From a checkpoint of a small transformer trained on Wikipedia.
Architecture: LayerNorm before each block, learned positions, no biases in attention or MLP, attention and MLP in parallel.
Training: a variant of Muon for these matrices, 768M tokens, 11713 steps.
MLP neurons of a small language model. Each row is named by its layer, matrix (up: input weights; down: output weights) and neuron, and shows model dimensions 512-607. Each number is 500 + 40 x the weight over its row's rms, rounded and kept within 0 to 999. Numbers have three digits each.
After each neuron's rows is what it responds to, as a language model described it from the Wikipedia text at the highest values.

L4.up2125:480440453522540534500578469501489487496513445543546511459496488474499486539472577519487510487486461431518453479489562524429480506473554500438461427492433550535483489512519570482494507493502519529489440458440520477527544587512459521483553484491530553485519522528511439598490563499510495508
L4.down2125:382561453492536487493543611463411425519548453507477513568499448479470475478549528505489487549456470512432562429466474537469552536476508510428389456550562544489460514458504552498456475494438524490562507528503446514482495525447530482451526478533447461551466486535559503504514513537505507538
Prepositions tying a head noun or verb to its object, mostly of, to, from after words like part, member, access, departure (part of, access to), occasionally a verb ending.

L4.up1220:425469500467464455513524498521506516529471537452546547476548556502486423510494475480467506539430555527551468578492494476491532546554434508466517427494517511519501526508563508492490540525539490523495419444515417514440564433499540518425429478544497498509471520512450596487487522496520523529
L4.down1220:476556501533518448480464545489485528473462604412517516479522448454451489523540464477544499526481488460523482466509498476432438542591447576569501510477469520554475523430537508452468540508463461555472478470496506431530582500463447465559518504464494447483535569486543419533552481557475492459
Final tokens that complete multi-token proper names, acronyms and model codes, such as the G in AIG, the V in WebDAV, or Records in RCA Records.

L7.up859:464452513422482494558462538513474511434484483519480532613510525502544463453558484469511451494436442489469485441549574471548555499548468454492544448487503561516518532489470522530508549425475411470457440457472496527482493456450460440552545585524402465445498422490468497537561486529575457496
L7.down859:487497494511535490473595581529545523468476521495519471548468488550515452459516551511445523514488547539513504477445494494462547534554482495557440510477534466508463509469537537478432571532476496529482530483506539537531572430511448485439521503521453494498509472480524460397483464556490488507
Function words in the middle of a noun phrase, mostly of after a head noun (number of, series of, signing of), and on, in, during, in expository prose.

L3.up1375:495442528469497511448544568485580518510508461549496467525488470510536546457425587427461512505557522468566500544526490481576498515531486475503528510547521534510482502505517541508556572411491534474473495555482567487454528489473530458563520501443500641524493443531516498454460465498559536491
L3.down1375:457497491482524507441411560529504502446499465426542475513551540509494571464552460536486531479505529501446482492486434425450451545505542392574512467502485499503563488479506417514401542477457555519514453475530526504492512506504519498460481489465444476534481363484400562551519550590448516529
Prepositions completing fixed verb or noun phrases (absolved of, make use of, focused on, converted to), plus line-initial tokens like Ref, He, Genus in Wikipedia tables and lists.

L4.up2356:535469496505520432441458524517429561504473493472513541534528502472514507530503523479510523488530505416499438511455470467474509498462500582484571412500492487519423536535515447471549490490531411572482494522478570504461434536559518496499541464459529495503473537466536538494471519470532479466
L4.down2356:514511493526486549503445520509502495516470503491453488560453486549535513500473556505477519526492538509555439542494505467475499425475537535484522496499495537483562498515530448484565450493484485552521523442489534450450508458551520530476560491448506507534515463511501455449558567408504431469
The word completing a two-word label in table rows, headings, or infoboxes, such as Average rainfall, Early life, Javelin throw.

L4.up1475:531577506516478523533527520490505502511423500515481542550526413504480518515517542515460468550485495530526522514531472510546490476482536583546488460474477508505579433457503455505438435591522576501439479530507424535498469468500464470543464509448465482437601521473522428499534482506469550481
L4.down1475:547478428533500530517458392439484485535452502550464510498438447495548506458392581499560552515510503537466482536490597561497534530493470471468522438469507454521471499584494520513504525520572526489551550481521544542471462482571450578468490483460481529467490565506497513479556544541513481533
Early or middle fragments of long words split into several tokens, often right after a prefix or hyphen (undist-urb-ed, ir-red-ucible, multi-in-strumentalist), also name openings after headings (Gar-cia).

L3.up1554:409442518493491550520445506481454499503500371491468451494458522581504500485503514535540464414464535501506475513489454507520504440531514481490508561388482460525558455495465457558481516512504493475476514507568479476428448661458496429392517502496498438506558542508520533481435461507539479584
L3.down1554:487506469555490448510625543492434472436484494438597435462442472515575500490511484504532496514457495518443454482531483561484476573488553524405530486493513445454516504468554529522610469426497549493466508566478464497506492480461420477400520410419512512534507409494455491500500447524487505454
Word pieces inside rare names and words, especially "ud" (Mudpuppies, Cudahy, salud), plus fragments like ric-oche-ted, Cros-so-ver, and scattered function words.

L7.up1376:567445426524568514482592565471531480493454538546490470486488487440535554599479488556382511543456492533479455540490461606514440504470491511536499544437450585502546472575458465466559555529574494522468465520507453501535466527424539550487519525528436516354466526522472580530409481558536418449
L7.down1376:487452435521461453499602471540516504443557429510512499465484556440565548466469498451535515593486423483514483490502482508529445471489456550484576464508491533532577527547566553542450505475585461462502467497593446547606479530495490517456480553491502535515456498499436433503490480586485547541
Word-piece tokens in the middle of all-caps acronyms, codes and uppercase names, such as S-IR-IS, M-GM, TVX-Q, often in parenthesized abbreviations.

L7.up2526:493546497507467548494477415428548535395448506499618480531536487454473495477522449533472491461503535463483521503464516471469490525516523444461402423490502523519508479510574532475483488489484533458507471534525463488519438514503554449526470550430501522563553463386567536514481496512517551527
L7.down2526:488507552464501472442478411518512388535489504491444552557470492592562516525452470534511506522508508446494582529439480500465491490508508447523489519509486437512541439499552497538535517485430488471432500481487586536491554518513464528455559432560458458545502449475548485507533491461500496526
Predictable words inside formulaic Wikipedia boilerplate, mostly table header cells (Date of birth, High assists, Apps) and census lines (Of all households, from some other race).

L3.up2844:456491508581508546414430420486523480515466525464451503504513548484535505489491562602469519444503425441549421461508519515447568502484579550508527483524485484482485542413483488511508672504482486464480537498490544534405475523443460514468533538544433470544475504494506489562508535481517475392
L3.down2844:427495573490550486478400400547540525488490575492448530551473595549525522515587436539446527473520576524472466443509589477439488467509538503518522478547463554484556448445481481424515533527428521471515482458551465537474494487468518544450540536476492498499539496476517536524524472528550524523
Tokens inside structured Wikipedia data (election, chart, stats and award tables), mostly an opening parenthesis in a row label, e.g. French Albums (SNEP), Rank (2016), Informal votes.